Part of a small language model's weights: 31.9M parameters, 5422 steps.
MLP neurons of a small language model. Each row is named by its layer, matrix (down: output weights) and neuron, and shows model dimensions 0-95. Each number is 128 + 32 x the weight over its row's rms, rounded and kept within 0 to 255. Numbers have three digits each.
A block is one neuron, or neurons of one layer that tend to fire together. After each block is what it responds to, as a language model described it from the Wikipedia text at the highest values.

L5.down42:179099132190135145152142132122114215115134131088087148104135105166086061141121079150156128166118152106085101138145135135083120124068138135075109128156158068143079203077123062195124118124165126150073112114108140161158084171124160080155146131184145180116133114151103112138105153148186123150
L5.down471:148118123141110167130152146119112123130104133122110139108164086210168120097130156109088134065114133142135112101099161116096086160088128192172109161172129161129156108099112121126080130120157113130130134177134097090112174157135135122108099095099127185095108158144094149156108107127155141083
L5.down779:144122124106116067126136150132161195178171125150127113128156079145114107110127110110189145092131125116109061092164108168109140168079146176098168144133087140087134115206101093089163152063152161155127062173119182163150158129100106100143112099134115190110146141176148175127152089108153146130
L5.down814:147061107138087131151145055167083103126082122140131168205174118132087126094154118100113086112134143144111110095132172125135113160145084148125126183169116077159078151119110083142125120119071147058114130121138124106110086167126102092113158150176124117100117106207109135123157094167145125131
L5.down1011:195117174187130226155138103143138090185158137120124174180108184133116117135079156084206162120155085121154131133075196153119142108040154135165127149114154104112139181131083094065120110096117123055163099153162146139117119115105122172126091123101153141135081142089094122170156091093141128160
L5.down1211:092076109102093171139186079124147114133081148139094094158123084176142159123098083116163102161128088110158089117168181078147117167000159111111197129163150103152132151145104122160070171118098129127161163085154106097130107175148163128133122109136103159130150132112153103170123150150117111077
L5.down1241:159168126089143115161123133107094080180117137117127133128160105115121099140111195060203156156134122103077175124144109106111124118129132130168124143121156127114147168099117111093092156224168100169081096098065117090123113083098094162110139102138141150148126105066142092095119106153121124164
L5.down1443:165186110135134142090140154125149083154180101091116091174110198129080143109111101092156085142120069139115141076125174118078103102058183122136156142172164173105148084116105169143130119119109099147138146178130075125110134116155200135095105146123134112149147143113116136121182152130152116123
Responds to: Opening quotation marks

L5.down286:105150140163099193104138145161163161083052175106146147098109119086146062167139079105140055115152121151150145153157108200140122154129203082144096135163143110113132142166084144114094075100129185117147135103138115131074152088127130089146168129114125170111128116158082093139085166089154156148
L5.down728:116147099154146139143170098133170113170100108133119120161104180096112125128114160111134152095121138121165117118149153059117091171205205145149117159122097127170100102165110137123089148141095149128154120111147114166093112098180156134161117170170148138177187118121139129116085168129157110109
L5.down793:067159113175138105155145151144163099135105099141098180157115141097115096188115165128127122100145081127159128173099153140109098172143149067093117132108122068128130135063158153140173081166147140144110203160117144160127146122131115099069137165110124124114177145084156082165105128169056117165
L5.down912:140102130140142127184126147104164136069168142121109102105176126150154086131126086178137148057120111100136124176122149083080121134161202158057087128153060103136159169148097137130125095160116147113090122113147135152198149132121152095072102061129126139162113180080139165080126154149131086123
L5.down956:067122128122119174090135143128087142132108121173116089058125167159212084141143151103122172097083056109115060145105105125108163155102071153159113113124104119060120144168060127164096136192160116134110103109154151120158165138078133129127146101101121145127063163197107150118169141106139134124
L5.down986:103114075150100119182089152120132121090119115178129140124125058124132125124100150159165064151134140132051149085091131134175160135150164053130094162111141106110105148181110128129128199143118106113139131146096133199113136135128133191120119085083084124131147152135113121094162118139118155123
L5.down1102:155101120148187086088216153152160079090190170100151116105163152152167127107186157140076117115109123119148179122134113152159138146135140128138101153122152174145150123120152143150120107153174098087065151076140081166122116183120099160117101144120084165087115122149112087145132145144144083150
L5.down1320:169061085150176145117073092111148086136240121144118072121057122128120108146168061169091128156107088148130134174128108127134149099147137099080180155194169103135138142153116084138144106105136129129122175095155145074090154106156162146142169108159131124122104140175109132105175125148111138147
Responds to: Quantity and match terms

L5.down45:175098090117094179147134133156120137120113117124174165064095131102161170117177125132096128156128106151114180124153178047073103139116167097118120129100139168154097114136098147111088117144150127170199083133170084125116199103133063106156142064074135144158144161116138131155139131120144120120
L5.down160:104161097204169071135185112146159162063130187108147180142128049097077149100132158083153128104124146129102130116142111157106089136132127081150141144160119132099157156128106137104132142143089103099077109087111082121134070072105145141131103164117191149104115158126159167103133113068123124173
L5.down374:158119122100141149157107139114119135138121087081090120182107108132094142131062125135154141162216159150103133116120129113122102129115139154116138179108089140167098140103148079129130188101213139098114087168118172065111199142127116147110118163107118131095154091128148093132101090151152094094
L5.down529:106142087120130113151152195129130125026120185111124171091140060095105132091110162138124089145100091107145126082112099087140112141136171158163096172140134121072097126136136145124168128143116098099165149123148172117185132099149151168122129100187149111164119100177115104135113142100139074177
L5.down857:164125154085156126094094140109127131082113130170132171129100094069103129143074189142159107127136126132116125108160118157065122073152091156128093109163104116114164152056123108089148060074178089088116158103103095103107100124143120158135109129108142106160078145116052158145136082093105123110
L5.down951:157148104129108126127085143124155076115139128187130114125095118126140146195144100086123141152123178147135089141108072191072078175157166141180159077128160115181078196115135115129135117109146095113127124191143163142102150176148120105147073084130082123131119116073070150143128099127147094092
L5.down1017:074062153106090131117143069115130139040133099111129104117099136108134142134127138124080141135139161180112135131114118123087137089127087149140140069162096119057152107147069076144111119147059093148083145130150095148134136165127135152170151108153125091051120093117112116105125109130129138095
L5.down1307:093118118134113133093125083170123152104151122098145098092171191064145101114154083116132153121127127116141138120125098150139092132093078110119137135084144079097157197083095081168167166105053112108133104097133062109144186162140129124105172134107122124131113078122060156173159160074104119107
Responds to: Clause and appositive connectors

L10.down796:115089084122173163070069174184185115145126129151154119146120144150136132181114098111112128136163168123165139083121138096146122126102105132063118150081157094121135108162134157089102101114123161106134128086114138067099139120141116118118128176127172107119122093170139093129114096114075161171
Responds to: Digits and place-name pieces

L5.down23:170089080140124124112152163079177116122176121188121112141157167157141112101165203114122112103097121136133130100088119146153142109064106128113194084130125091160103115121103122132107136086133112148165112125151161136155153131110089156151079132176147115134153174135110170151153141103151155095
L5.down121:134085120150175103126140160115098141136135145170117150144066063141177149162208119138112085102127195117143116123155123097143151100129114119150100118139200162103087128182154099114113184151149178185160100097047121145099132084163152141064105130121106125116109127119161157118175116110185089038
L5.down180:136112155106096132102126116113165057123176113117127147000170090100075134186070130100105075152125137088107138102116163030152144122089150141128129154121149142112150091139164130176114110119157123108150149167154118072134135159115086143131118121125157104124127130121061146127132157185127103124
L5.down302:103163069077123127148157160098149136110117151115167094136090171143136165115141140169155140166121091088141126101126105076050128099164164114102187121143112061136118163154103100113169120198239122136182127092134121151079137068117192117145115135117143142192127113142146135126155099140119107130
L5.down813:060136117144140156081103164092166112160159127138128183127109154092138103123124098091108155104112081111104191159110145099126075144154167052081087088106130121124166110134125093132139110126140087098130151107074097140145092194132156164070141086139122138132047103112099118124143133195163128104
L5.down860:116102145135150165164110128142170163144156211114154077098117137095154090197124091160121146112096140114141209121130142049150105130052081141091120154154110100121115169146116113142117131122088163175150110040053160126057107101145152095115063108151144121143123184102204127091184174087130162167
L5.down904:171097131115107106114100128114113111144150122199066171113042139148125159126100125130133138063173129139130122154090116076072106126143084136098125129123164110121141138124145133100154084133140111131120174158080138156106144135167144075129127079116159101125092205129215168066156114157053101129
L5.down1131:140145133122184203114098079159158040153115112157060130101081139163108158136152153085133121111138110130126162129130127125111179107111136175218135143174160130166125120116147085124169153179123157120099198177100155109135138158106139147081147126144151131115129154132161150135135132085129113106
Responds to: National/United name starts

L11.down40:193119061150148087147156143061128133104105149105122137189130193111149120086072127189140084156136172073127129139120152165069158109150143133087092137137152123148204148115146131133089074156124171182077143117101119112107129097176105150146148155108162112123192185131093144139163155130095157180
L11.down123:187152090087155152146144182125084142129216185137135136117115059159122109155122172108153129123164124100012119146157146131109157209133178107118128157164075154138143120148166103108120099112173101135067127154128117139107145136136104145110199158166128081091131133127111107099169159133135071114
L11.down165:147193092121142105098098155123120109176116187119134128175154069074148142095194112190113169117125118089126158157202114114143103099166163127141141106133114126146110170132142120102109165154117122130124165120164069178003146165083123112078099129120127144175132150155112094105132147091089108148
L11.down549:139190117177184092165179199168094131124157137101104132119075176096129094174143095216082210115177115140120107124086139123142121163138137120072166081121172073086117115091096078109136068096124126146072120130089076128127147120141095130150152154099093114149118101150147176165114104135082114076
L11.down755:157183096139150100090109160098165113132156109175125203190165127151157147130085132113121115127127132141142161079084094071113188106111125169206061115111146108100184133119127129119146109167123118155093160184116116132125152104081151088104128147151159135152135105173129121165070116119112110135
L11.down1004:081142127119131135149147134129116151129120161127175169161122123173185135184163109162110187089170124183140143150160150100118092115116105099093169086071056109106154153110135084155100148173137213103150121123137136089091112137116143155124121140141104126081135164087112133038104144127103166162
L11.down1028:138161137123083143153128120128110092177094142194159113148166122089137100116109134130191139110160111130121105157133183117140119099120207103150088096076174152153175096131173135129035169101079135115110102124134134184166141157120140129181125096150143153142116095171131146144158097127152098074
L11.down1120:170095082096146135166138155154164068095147203143172175170138100116150104141139121152144074128138109083147162185129127138148141122157132130137109090081116130081084125076096081065147127092170095077153124140090118113137089176135100165151142118124123158120129113136125095178127131139186128162
Responds to: Physical layout descriptions

L10.down200:148120061052174079117154081105115158169101116110199127156101176086138132173150134184165154148135101118149097121061105144152090155112161117126110132155179152150150253194129095175158126118142190128105122160076123133123141037092076152074139128146175130160082096129100131109106101109094125113
Responds to: Numeric separators

L11.down41:205133174040142089104158095128150076148113093155100049093135119145113075047116120134166126118091109132136114171138123113107117108187080150107163108132167163114158059080149129152108147156141124130132111111145132133100149126158126079113073115121091139071169112125077163129073161130103115101
L11.down152:184082128151106115124158123146133174169115103109195165103080101136100087113118124176174177153160072151178111185145093148107150210109099109118197150130116098144106159095123169095105106174147126124093131136159170105151121151080157140207146173160147151161136121064116107145130090197154153123
L11.down263:114172112078163150077122104124078178101183144111178157114114141199140132083079100156110176133097117103133156086099104151108090146148103121107106123127086174083116135119142133152109142165108138179159205102122199076214106120131100124152204105163133108134148112180131096119104159133104113129
L11.down300:074086160135138101141095121094126088180173157130171148122189133140148102134075148161131102120135145139094074135126178099112080187098052109098099160129172050093189145196116155119090190103186113175122088156213136105115115106134107066166202127113119091145075166095155127144150126135096137139
L11.down332:028075138160090162126112069104167084092167102094172138154120127119115181105106127163177134122134151127152109128133101144100055122153113149108154079105131102092078158137071121146074095205068135140062120132119185128103181081162126146171103126123113094039096153125143141111098092111141117141
L11.down454:156127148065117175120117179110149148161126100138091105146192172165099097144072156130204062140161187101134143179185132075160172141116183070137173170123116092150177147114107131103100196092192161094197175158131120128142151088135125172095161084118156179141177118097144117103099141199083120084
L11.down1290:149162136056141149116109146127154085112164148113164108162118147118181069176093104116163112138131143131138073237129127115116116083141122134144124125113154140145109120099168145097132143091144099091135067115133063155190146119114131145121166125086143161096067151181124091123149176151160063058
L11.down1483:120057086152091109154147065144099099177081152142180190135132139170154137203158101103163105154134079141072133127102102122141080169169152128131197114109150140093146178196156137120124105138170078092095152192086191117126149148153147122157168153093073093113167101139117143116157084153086128101
Responds to: Before dates and headings

L10.down1000:097155088109188104196176081130152119089116172120113182173095139137127123108130140167117131137132120156127145152106082143103134132089151079132111098065123182075133109098096111149099148148200127119092083126139122129058121102071086057115125146109113144108138168168097139140136138079139118145
Responds to: Units after numbers

L10.down240:136186151090151137123140075156123122063112082097105148131167144151084109212083154077099090121069132100101098083098141174150149135058117179133193108073141137163108157105174080154125151079078066086151100104161127137121147178099136118106096149169069145128133114140117090200136096102092104146
Responds to: Opening quotes, brackets, diacritics

L10.down1053:169122125143142137074114126131129189077134127105065082092175105149174080124140072130123137167131107100116114122112155124085112168124058200130125104147086119113167110165074136090114091123117101120206102118101107111100153108098112105195112150163166156158087108157112082104099133082148154092
Responds to: Start of noun phrase

L10.down498:117045188138125122161139135153133135104134150117125130203119103087052164109092152103076183043156122078139114161158071129101136123132126136156163128100111149116117118080133104101154165156169193184110140141055147145127118105109210133153124073117125097131143090164120169066182126118055066162
Responds to: Biographical descriptor phrases

L5.down304:138124088156141117138143108194136114100128132154186079089125109082151124132148140092154064142175105115078112181089152130186139171076138115126177134106059108110142186148096118108114116095119107081093158152093101100122106157137151121132135118098096125160123162188096074107193079077124130147
L5.down423:120128113149022102100138119137112129078114170161120110185155140107056081152094143088077109125122122127078112088111112080099161117115004194132130153121188085133128156113116157159111126167150113134047107104171143173143119162081126117136089198089084204108149143090115079162168135106118167146
L5.down694:112145079125149150138119146151088109107139204129163146107138064166118077097132120153114084134086101118076134144152122080138141103055107155114098170094113145179150159127124166149216138096097100108148128148103167154150104120138091097117203096109156128187133171160052123117121171128116118133
L5.down714:101081105113085126110151098119105109181109104036105165112097100120105084160155175128125090134149142133125150090098132167124120078105141070119169175148210109131082109090125160141078140149118125107119134142138128087077089120114122125133094128105068183126164136132147162100121159184158118079
L5.down785:076116087120148134077095114138156164145137120140145129143229128114116113153132122123137241101149112092131090148114174143117120140088143129053178175059070100181115151158081159098160118140142130140096136081100108147111168157128121095146072177094072150116104168106128073087166170112123124160
L5.down833:157116139133134117170132107136071144137133141180093166133153159110127075149133154130101111110150093139120155096166151126108144096120092159124138136162035147096133099083089152113126140104191060086146199139145127155139128118140126112153174126119130152112146118107063099104119124075086114151
L5.down1008:146169201098141065083135128138111090088159077073163104135105152147150112102129107051140135108116125153147106129120195067120212162098147128189147135161116062129119146158113090163170152115142109124151133141119118131165117163138115135140133152151076127128175129150189112155125157114127119134
L5.down1400:077174046155095143141085144164095096074137117127126141175161166133098140129116192134161118123137073151110116173097090148194147126129107145130143183129133095141145069167082141157131108147052114113133135165141072151139104146114105117119147153083069161152124204110129105137099151106083168096
Responds to: Before titles of works

L5.down22:101143195124104149064158139097112125155066111127126171134156109145119112138149116172097144119157102144121139120165180220138100156169115155141149112133102148171131107127113161142141133095084062142112165152127112123141156124146154122159137078139113185135166057130132101155124119107128068111
L5.down148:156208144131117144075115105091090133147140145099119155134149104122103044085179057128113090158157143116119126144192114087119093121104137114115100148174118161204195114185168112152114095095113144166130108189171158083134208132128199178119145138145107148127185118133109139134142139115169136113
L5.down413:174067136120108107156157165140144087086101159118090150152180139165161113097178147168109087087109119131140111160183184104136121104093161187091145095150129116149090131137074101100146123128121125089114192129127147108169110122085151109150156100155147138097109146081137144143135172141097098183
L5.down432:127159178114114132203149086137173180118149128133154166152198079164125065112186122133177158096084200126082151121108073126135148095089179118146125112177147120193188117120085102152127137124098121083112125124105107115056129136108152115112127143060113168172112128152159114169102119125095172106
L5.down658:109084123160097155153097087106127191151100090112097128152167185173127123101149186113171130124133043112123079142083133128147137108000123167111091183091139113187157096165164095106111134102144099080103178091104092130124106170101156139149141101123085093071086166177122201146149151118182133163
L5.down1225:126154198109071135090164123129111171192155132116222108147113092124115128111180102137132128155112067164151115079164220122102127125062114111120133182070121092156121123112118114205121132145090162178168163130044040126091138075114132146134173145122143127139124114100128161159163154184106108106
L5.down1238:085084120157085120183104129150088087107102097109131138142135154124078107088110118131136130092137094137136099140095105097089107134150138130160202133134139152157143099167101128082106127143164115143100146156139112149188102164123131117133207076133141146098140094122091082187118167148124131171
L5.down1421:110068069148124097192154157123133096140078187110111119083189129127170154132147098118120105159092071139166170147115109095153113150113172159130136087125121127116100150124134071092182142146179102148178139030181068146176172180131195115131164047168116129164096078110085139188116127169202110119
Responds to: Range dash after numbers

L5.down277:123125087124155140109129162132165111127164159103096087106164100114147112125111130203169149153089158116095159115162144121080126100166103118189105113084102177179113104107106114131085083100120123127092120096129131088188116117119121082060190111110131154108118194143110148150189156105131150126
L5.down382:160076138102173132152155161073127086119173128104130123167119125081133113122085166156133098092115159148134122096134135083163172146132121126148144152155164118186128170116113150106216127153151160094111176057139136089142089184115150144108122128150074112180118146160137188145118145133144112129
L5.down388:167068121133083104120124148134104125069109104098125113140147193156091137145119117138155095134139130097171108156073152166174151116177126110144099087128141123118139086142120116079164071106130081108095143134104104104092158160151150133107116134145139179110152135101075184138174097094178147145
L5.down500:101133088093132140152124150103060120119111095099123134181128067108142075153106100199104124073109128126207111110163129077115226096127133127152127121148143153138157135124156102116109120159083125155079135062087146135089146131157126138131144101146130151138095133113182127136145194149122124113
L5.down516:135067111110112155098139107181101181185156146171130116181174189134133168143139154172178162120139117140191111134067145078094132149107093130108131099101109125189166079116059077148083150096132134127117211100118145151152149183090083096162178102128153104137081146104095112113129102153188096102
L5.down676:186084107145146178169141184127141133079118101117183149210130110074175101092135122134152091126106160142064098187182084168164109113130163114133125122128103087140138053127083138042119067117127109127236097140133157119130148083174144103135111120079118142173123182181153129119154125152091069166
L5.down972:119155108067098117124180106107096200105138136115110153097115119116132121089139098119155194063056135090113092139134129137120141127162127114108117204134092134125087144052118141124149043125133131133115141120144090135079117123107106180115107162177136144074146155185143152090147154070191107090
L5.down1330:132060173072134131128137126173138108091113163142098124128191139171185131135106130081157088054152078120176080169104129136110162142115142115121125124120123123122162120081083126108125099145106139157113152088126123195098157172104118155151132123164143142143137208157090124144167082109105109132
Responds to: Day slot after month

L11.down112:178203136094137105116090138098100195136139098105123088190107104119096143110123088156163136164126139146122082093152170179146084131120188108107133172124150073099089172080137142133056109140061137151118111101128132121134106130121168129139126130085145101134124162132112147113178130162110142086
L11.down135:134119112077141088151103091150175143090175160106119134144121114129149162094110131154116141159123155132143141104095185098168116051135140107148090111085156181209121190146137065148163058155093130141174111094062098200119085125188105125081124083122157213097152133131081156168142142127125066132
L11.down335:072124146167111141177093147178065172154151080101116121088142146132136130108071090131119155116125167088094119125108167122117140091151117126126168115160171137140090047190096144109131146197124138120117083159172165116116115112128067189173026160119108124113151173197213098140140150145119140096
L11.down496:104113137067146189118123200138062098078127154110118147113172160133111153082160157121131142111127068121154130109161147110071108123157117110101117115134111088115185066108137101083171170162092107107119114111108095117115140129175164195141092198077111180184154086069113157125111180147156098041
L11.down639:174096124093143132193126185092125175102104182111097174255115100170170140044110144190047173085153155050080123087132090114059147080092182176141118157130137131149096138130157118092144109181122090152143159166108137129096103117114196158130127129065089144161081146102134108091060094060147136089
L11.down926:154104088115117127100132190086171153150129177073112140070184111088142087145145131143082063135081128104202106033128138122152109115109105167126106174167060077158106090125166151101151125052155162182116141126116137134126136107140140109161131095078198051179063151139118077100157122098108135190
L11.down1163:195098121133127140130166201127168194135129118142065175223135087165107167163128095091137133167134181096037153117109167145170096091156161157164146137118108159152115091142129067143085120148095134126215139153109099138096174072165128186151093112112128093149101103102095166154121123135093173135
L11.down1272:111136115131155128204095162085108149115180138099133158134122057183090138140113117092141155144129148136086136138146128122204079086077155105163092102113145079099064149103139158125074092170156117110128138086100182133151108140147117171169130126121082207129083145121114114118163153130157151160
Responds to: Place names and word-pieces

L11.down70:120135111161113127142106121124124095129110137160091118154115116129120063154087117130186143112119072148073107135134155123114131143000128161134114111102143161106161169128111152166087143065056106112154142127151132116142167115121077121201104152158111171139113119169153094114102118136113102182
L11.down379:154142092153148118117083078154096148140140101178146143083151120118154053112126101183153131144132157066103108125138127155139099088000111085177100188089121194128125158113110126158161130125124111097116147143132143120107133083136111096111077111099104128118131168136148098132149119139136115119
L11.down432:141115129114144095143179120107114147205115110155082111147134189126120098129128126117188170156150130129056137109166175138134117159000165177121156081118142137099144179206120098145102100171111131147170113123107163154137159120167116109071119134143152145137139051118141109180061161077147065151
L11.down537:128133116071125138216117141175092135131127105114116122088108157104096110158168192076112117140121143119138107077119167157047107121106183123109113062083114160110117123183119167127117135106109155126117091164128147149167110173215132189077137167166143116137177158104080084139139178152067175159
L11.down686:140144149144147138120131107148093122119107155168100117028139128143127064116139165080135162151103148159118097151137140141133112122000090111137122149099139100102096136093120120071092126094058146114126111144110131159102157099095133140118181098138090159105138112143174097146085122119129121153
L11.down743:113138128122152109126085109210106097135105126165146154219147107124104087182162149057118152095146136156092168159154142064146113126000129116146167154093153087140143135139083110147113111153132157090143140159113113135150149053120134133124138104094094107095131100108170145153121076151127081147
L11.down899:152161102130135132144112116142134171135085080115154136152115061154128112155082113081138144141110140140133125110120175159140149156000138148118119114128162142119160147092111136139117138117131104140187119091138128079091103112100108143177092082105163116150118087149116086112145172096109144132
L11.down954:069152083170113184164159098120109091202134071122085151185075092109103116099146143164134114121161144097096102163120145148146171103067105106214112136117121137143151134124149080145166143143100120107107100140106130080109119154070142173144085117103168128094141132159120147132167114127142138061
Responds to: Opening punctuation mid-sentence

L11.down125:157138146172178148131154132126142120056158153116179139146122187154140182159156124108152142108141068155177116177117140141136130197070044110157152200127156110204130176137086117134148119066151145059154108088108087129097101156141135203158105090087114134121127107182147148168129108094110146096
L11.down202:112169128143154116152113036118158144132096133129186098140084122182121129131177141206127115167117099114126104062088122118127137149164095129167197082107149141138095177073170179120137113141071152091069124120122124145141105107075123131102175138125123130147148213130088112108168119126062090147
L11.down792:034115114132148154164186072083130111120117072139154144129070187085109132140129092092096135118117128183166097134181194151157102167146146196119142118155134096103124158087149154167160157090172128136128084107124121095103135122101116125095152174178141084139116134157108155091121151126104140191
L11.down858:134103115077110166110130108074132154036107093165187104179102101132080124146111060145147159158122150191198161093102153075152104148118161171090112143101153139186066164146141126103111142074131118109172144148118129122152116187083100120083152118088126120151146152125160115097141170154143146114
L11.down881:158140142136109105175107061142169119155138196126120044081112176134141150122160136154099138107130118102122119080201085022162151111065125114149095081128127119175075109137123169102080169118154147126134119108177152163120123161098130134088142169077143090124143090163121119121130096084117121163
L11.down890:080134094057125146114198163130114111104119119081098124138096140178091106124153127141120126128081104115185122069127182086168134183162153157080110149071107109154157132093129164173146111111131112125118057139177150140149135112138125160090120184103144097088089081185112103089118095146137120150
L11.down1049:058142147084104113154118089138136145108140129169175100142112129108185107093105133121127109126122150124099143139182123097127092128000100239135130161081098125137103187161100160161085138155133159175123159144142110091124125082119085119100109147137144155136083090142111160145107112145122108113
L11.down1359:123068127092181152167132170132118093118098149124140085046116150161150135158105130112099130111130076098164096133069134115146176120150126109123062154185125142133130166148167099099134053117206087112113137145109120149122112105152090114079100081160171145129170087136158122100113103148174054082
Responds to: Space before date numbers